config.yaml
d_model: 256
vocab_size: 6755
decay_fraction: 0.31
MLP neurons of a small language model. Each row is named by its layer, matrix (gate and up: input weights) and neuron, and shows model dimensions 32-159. Each number is 200 + 20 x the weight over its row's rms, rounded and kept within 0 to 999. A neuron's up and down rows have the sign that makes its largest values positive.
After each neuron's rows, "fires in" lists the words (lower case) most often at its 100 highest values on Wikipedia text that the model never trained on; "fires after" lists the tokens most often just before its 100 highest values on Wikipedia text that the model never trained on.

L7.gate184,204,201,218,212,229,210,172,134,181,210,157,181,221,203,220,154,231,250,209,193,169,215,208,187,199,191,189,164,193,193,172,227,209,197,197,184,195,205,247,165,186,219,234,190,201,188,185,217,190,178,187,217,164,175,177,169,177,262,211,200,177,209,181,191,208,228,221,207,206,216,189,185,211,248,215,219,188,202,180,228,196,173,205,193,205,166,201,244,196,194,203,187,190,224,202,187,162,183,197,206,195,195,190,166,180,195,213,179,209,202,180,194,160,228,215,189,204,197,218,242,203,208,236,189,225,211,221,199
L7.up184,213,213,158,164,171,207,187,187,193,232,200,159,150,216,219,208,201,189,213,208,182,235,161,212,185,174,196,206,191,211,225,200,182,202,200,192,200,157,192,167,201,223,182,212,191,200,201,197,183,209,226,202,191,216,198,237,191,235,214,180,170,213,191,223,166,193,228,201,240,184,200,211,190,181,190,203,205,160,206,185,163,228,206,181,219,177,233,198,185,205,190,212,190,210,219,187,170,178,222,211,193,220,234,178,229,208,179,191,194,193,204,201,221,220,195,198,197,191,239,204,172,216,189,221,186,188,200,207
fires in: "in", "on"
fires after: ".", ".\n\n", "==", ".\""

L3.gate547,243,214,208,186,200,176,197,222,225,187,205,177,212,229,219,203,217,230,191,154,198,230,214,194,140,207,167,174,194,242,203,214,241,234,190,217,219,180,199,177,190,202,207,211,248,210,181,216,170,190,218,198,215,197,189,165,214,226,214,186,200,173,186,206,166,239,233,193,191,190,202,166,199,220,221,189,204,170,232,184,200,227,177,221,213,186,168,179,222,217,243,208,138,195,199,218,214,252,185,194,192,208,196,167,195,234,186,209,209,188,190,202,219,183,205,206,214,183,189,196,213,213,212,157,217,208,210,174
L3.up547,223,202,210,191,206,183,191,226,219,201,209,180,182,223,211,187,192,226,188,185,204,213,162,196,131,224,176,202,207,204,237,239,219,213,187,185,205,124,206,193,198,201,202,211,196,174,212,197,179,180,233,186,215,202,194,182,208,203,172,183,188,171,185,191,213,213,177,220,171,207,181,186,190,236,201,199,198,193,203,209,234,212,191,229,197,195,199,176,234,246,256,176,153,167,178,187,220,193,171,207,181,192,184,157,210,160,178,206,216,194,220,209,176,189,218,206,222,216,169,198,172,198,221,209,206,186,214,214
fires in: "after", "during", "as", "following"
fires after: ".", ".\n\n", " Bet"

L7.gate612,230,202,193,192,182,208,192,192,221,222,197,156,170,212,193,169,172,220,204,236,205,193,178,188,182,178,158,198,195,183,221,209,209,215,143,189,235,168,130,191,211,224,222,239,213,210,194,214,196,196,210,185,214,244,178,215,225,213,213,165,190,174,189,191,188,212,220,211,192,217,221,158,224,212,211,211,218,190,200,208,209,214,199,196,179,201,206,193,203,225,194,189,166,174,198,219,213,213,215,182,178,200,219,168,191,205,162,196,208,180,209,201,166,195,189,175,209,210,188,166,184,166,223,171,203,167,190,182
L7.up612,194,191,227,195,207,177,197,253,202,194,236,197,186,214,231,197,186,210,157,195,182,179,191,202,182,181,200,191,198,208,210,221,204,183,207,271,244,174,223,148,154,191,205,176,191,206,219,240,187,186,213,158,204,191,199,180,194,201,208,199,208,237,212,201,196,191,200,214,187,215,190,200,187,210,190,210,201,170,214,214,203,220,159,195,184,167,239,186,200,242,234,200,230,180,183,221,163,210,197,206,226,205,233,176,187,200,213,192,219,205,219,233,180,220,166,183,208,203,204,202,179,175,219,182,238,194,209,175
fires in: "in", "during", "after", "by", "since", "from"
fires after: ".", ".\n\n", " Bet"

L8.gate426,198,213,214,200,158,203,222,219,248,200,181,180,169,210,183,157,204,205,206,204,205,191,210,185,159,193,207,187,219,212,194,258,175,230,182,173,205,189,213,207,191,201,217,211,222,175,190,199,204,203,196,184,196,198,200,186,184,172,203,180,180,181,185,205,207,223,188,165,188,191,190,193,211,216,214,212,214,229,224,187,211,224,172,223,205,191,204,215,232,212,194,171,210,219,204,227,164,189,205,223,209,240,185,181,189,239,192,269,191,206,179,188,203,199,222,198,197,212,195,173,185,193,216,156,190,214,191,199
L8.up426,222,239,222,202,215,233,195,167,180,177,180,205,214,246,180,213,194,190,208,205,189,189,221,194,168,199,214,193,211,177,209,164,191,202,243,215,224,141,196,198,218,164,181,208,149,186,202,213,224,176,187,166,182,204,243,197,187,239,214,158,213,189,190,186,205,179,217,216,196,189,206,169,215,183,208,217,214,239,201,183,179,240,188,208,215,169,176,199,187,185,213,173,170,203,209,217,207,172,214,219,165,176,206,198,200,185,187,221,205,206,196,202,178,213,210,231,227,216,167,211,203,194,178,199,166,215,218,208
fires in: "at", "during", "by", "between", "according", "from"
fires after: ".", ".\n\n", " and", " Bet"

L9.gate269,193,232,189,189,201,191,203,215,220,184,210,184,215,201,188,179,166,245,207,204,176,187,217,214,183,198,211,176,187,216,216,223,201,226,259,188,197,196,190,196,190,187,198,209,204,209,209,161,186,194,212,223,169,197,217,154,200,199,235,204,200,206,183,175,211,206,189,173,178,158,195,207,193,187,218,192,205,221,177,207,188,210,162,207,222,206,198,203,213,216,244,190,196,219,203,189,209,182,198,240,193,146,206,179,187,227,183,193,240,176,217,149,183,193,188,204,224,248,209,231,184,207,218,220,184,173,189,229
L9.up269,227,213,169,203,162,183,204,219,191,178,247,183,164,147,184,193,195,190,188,169,225,180,156,213,199,204,187,184,206,188,233,196,188,237,227,189,202,153,217,197,201,214,191,200,198,245,164,213,210,190,197,215,221,212,182,211,206,173,230,190,182,208,220,207,186,184,197,201,183,201,185,213,196,187,188,238,194,183,224,206,211,188,205,225,199,214,195,173,200,202,190,194,165,199,195,200,240,197,231,232,187,185,234,168,209,187,204,210,178,170,192,192,223,195,183,222,210,203,207,206,176,221,184,189,207,213,192,197
fires in: "under", "a", "an", "all", "one", "two"
fires after: ",", ".", " with", " ordered", ".\n\n", " "

L6.gate125,194,196,211,176,200,178,224,206,221,195,191,199,161,188,221,177,194,200,187,213,229,214,194,206,204,170,171,211,212,170,258,240,199,190,193,208,231,168,195,212,211,181,220,192,228,164,221,188,173,191,188,223,205,194,200,197,201,146,218,182,188,209,212,179,167,199,211,230,204,187,227,178,191,174,194,202,166,195,214,203,193,199,201,212,180,209,232,193,167,210,215,212,198,220,214,209,220,254,208,210,222,181,214,180,197,242,166,199,210,219,235,231,176,171,198,186,217,221,179,180,176,201,239,190,200,182,186,187
L6.up125,226,246,228,206,249,199,212,217,173,230,218,213,222,192,172,182,200,217,202,226,160,194,189,185,203,200,196,199,212,161,204,202,201,228,230,204,215,196,199,219,159,171,197,186,225,195,210,194,231,211,185,218,203,202,184,235,173,220,198,173,166,199,161,214,174,208,228,249,186,208,218,203,206,165,199,214,248,199,205,178,207,217,222,209,213,230,227,226,177,177,225,159,176,195,204,221,208,192,196,183,198,200,204,198,235,205,217,219,198,225,201,187,215,173,225,194,218,213,206,194,204,181,215,187,206,218,210,198
fires in: "during", "however", "from", "at", "since", "by"
fires after: ".", ".\n\n"

L6.gate22,220,212,223,216,227,189,226,205,222,188,184,147,197,216,207,192,197,215,191,161,180,213,184,179,158,168,194,193,219,205,209,270,196,230,229,239,205,142,200,224,173,220,207,201,224,242,210,216,191,203,201,161,182,209,218,232,194,194,199,192,191,201,186,199,204,229,171,213,194,175,191,196,184,232,230,214,215,184,219,227,174,214,216,203,222,195,151,191,226,241,226,181,175,214,196,188,195,213,205,174,217,202,186,176,214,221,207,203,173,223,237,181,160,210,191,205,208,212,201,181,190,215,227,170,193,225,205,182
L6.up22,220,208,156,199,201,205,177,224,195,164,186,170,214,219,205,183,219,202,205,254,219,259,182,199,181,200,180,189,200,201,185,202,204,249,182,204,219,181,181,220,177,209,225,207,229,172,202,163,170,221,210,190,184,174,176,187,166,193,181,146,163,173,202,181,219,203,200,210,184,224,206,204,216,229,223,173,181,189,230,194,174,212,188,229,213,228,188,179,216,226,199,212,196,216,197,215,230,200,201,208,207,193,194,200,229,208,189,195,193,209,183,213,170,205,200,163,214,205,207,178,192,214,228,208,199,222,212,194
fires in: "in", "during", "following", "because"
fires after: ".", ".\n\n", " ===\n", " Bec"

L2.gate262,182,202,210,198,246,181,182,175,235,176,220,177,183,167,202,185,193,184,195,171,182,233,142,164,207,198,182,232,187,181,171,202,193,205,180,203,189,178,220,179,203,208,228,196,202,193,191,178,187,175,206,197,201,175,215,206,200,195,222,150,219,207,180,196,206,198,209,210,194,201,197,183,190,165,213,193,214,228,217,179,160,219,185,259,208,166,214,216,234,200,236,198,155,206,198,220,192,211,179,202,166,185,197,215,192,225,201,192,201,192,220,217,192,179,198,172,195,191,201,209,184,188,207,205,207,198,198,194
L2.up262,165,169,195,169,179,170,191,180,223,218,199,208,220,241,187,220,185,180,188,187,182,200,180,169,183,220,191,239,204,179,223,193,184,197,219,228,188,180,174,254,220,184,213,218,197,190,194,194,198,198,195,203,201,183,186,195,188,197,214,208,181,206,219,214,190,238,189,170,192,228,199,210,231,198,220,214,214,207,198,184,228,157,206,209,184,229,220,208,195,203,263,207,185,241,229,239,230,210,216,216,192,200,194,192,196,200,239,234,224,190,194,221,206,201,203,174,249,166,198,184,185,182,210,227,191,212,190,191
fires in: "on", "during", "details", "at", "result"
fires after: ".", " |", ".\n\n", "et"

L2.gate530,195,197,210,189,209,201,214,217,245,210,215,178,174,233,173,181,207,225,172,203,210,207,200,212,199,198,195,176,192,203,210,206,165,181,231,229,226,179,211,192,187,218,213,203,175,228,200,214,189,223,161,224,236,211,205,210,219,200,210,245,219,204,202,177,237,182,188,179,182,206,180,239,218,204,211,227,184,200,180,195,184,216,230,174,222,180,186,181,195,216,165,201,181,206,205,216,209,200,193,194,209,211,242,144,203,186,195,187,162,212,272,211,196,188,197,205,167,267,197,241,237,175,210,170,183,204,190,201
L2.up530,169,205,234,198,161,209,240,191,190,210,188,221,187,197,194,212,205,186,216,245,187,207,193,204,217,163,168,184,203,192,168,185,221,177,218,209,202,199,167,188,181,173,176,171,196,202,223,233,189,253,197,203,259,183,194,210,213,216,174,193,191,224,170,173,195,185,206,190,169,215,205,217,205,197,193,200,203,197,199,218,161,225,198,176,220,228,182,176,190,188,222,223,202,167,192,192,197,190,227,186,184,188,220,206,183,214,208,183,189,207,234,210,203,200,187,192,160,239,190,237,206,214,216,232,210,195,185,183
fires in: "6", "5", "27", "21", "100"
fires after: " "

L7.gate368,244,204,163,213,219,186,194,198,200,173,231,143,208,230,175,188,222,207,198,209,191,234,184,191,170,159,201,224,180,189,221,212,194,214,196,212,198,173,190,176,180,230,251,232,197,169,198,209,188,211,237,160,195,203,191,181,182,195,229,151,158,183,190,216,191,211,213,243,220,213,233,187,206,212,213,201,178,194,234,184,203,185,199,204,206,181,187,194,215,177,175,167,154,180,203,203,165,193,217,184,200,209,193,169,182,211,171,208,192,214,201,222,195,222,193,172,198,199,185,235,177,231,213,197,198,208,204,169
L7.up368,192,222,242,197,241,217,188,197,181,172,221,173,192,212,179,215,209,207,227,168,199,235,184,183,187,165,180,177,212,212,197,227,185,225,212,200,223,181,214,193,177,206,226,203,206,200,228,211,182,247,206,168,205,216,179,184,232,179,205,173,172,199,192,218,215,215,171,224,166,208,217,174,208,229,225,207,185,226,242,232,188,233,203,213,211,204,172,186,215,195,231,194,187,219,194,203,218,196,186,203,180,197,190,200,213,184,170,220,216,196,205,200,177,217,207,229,191,189,174,200,161,198,187,198,201,237,203,218
fires in: "in", "during", "by", "from", "at"
fires after: ".", ".\n\n", ",", "==\n"

L7.gate420,187,242,206,190,231,192,205,204,213,186,216,211,177,179,204,210,210,193,217,187,166,237,218,198,194,172,187,192,161,226,207,216,193,211,216,192,219,201,171,204,219,164,204,184,200,217,182,188,178,176,241,210,184,168,201,146,184,193,229,213,170,173,184,172,162,194,207,173,191,184,196,216,187,222,187,213,192,184,211,236,184,176,197,204,195,162,237,232,227,201,174,189,208,183,174,213,209,142,208,185,230,202,167,184,188,235,206,194,223,243,217,202,202,182,181,166,188,206,241,178,163,196,231,209,165,185,205,180
L7.up420,172,228,204,226,199,156,203,200,158,204,221,203,201,184,168,199,166,177,200,217,191,218,182,187,210,185,177,226,206,178,211,212,202,211,236,182,210,183,178,191,188,209,178,202,197,236,190,214,193,181,196,187,192,187,201,186,190,176,213,224,202,221,193,240,214,160,204,223,172,164,207,191,195,224,172,196,199,226,176,209,209,184,209,213,183,220,193,229,206,184,189,167,160,187,203,172,205,207,216,177,224,197,200,213,233,226,203,203,184,198,164,161,202,192,183,194,208,167,196,192,189,191,209,210,224,198,203,202
fires in: "in", "on", "for", "at"
fires after: ".", ".\n\n", "\n\n"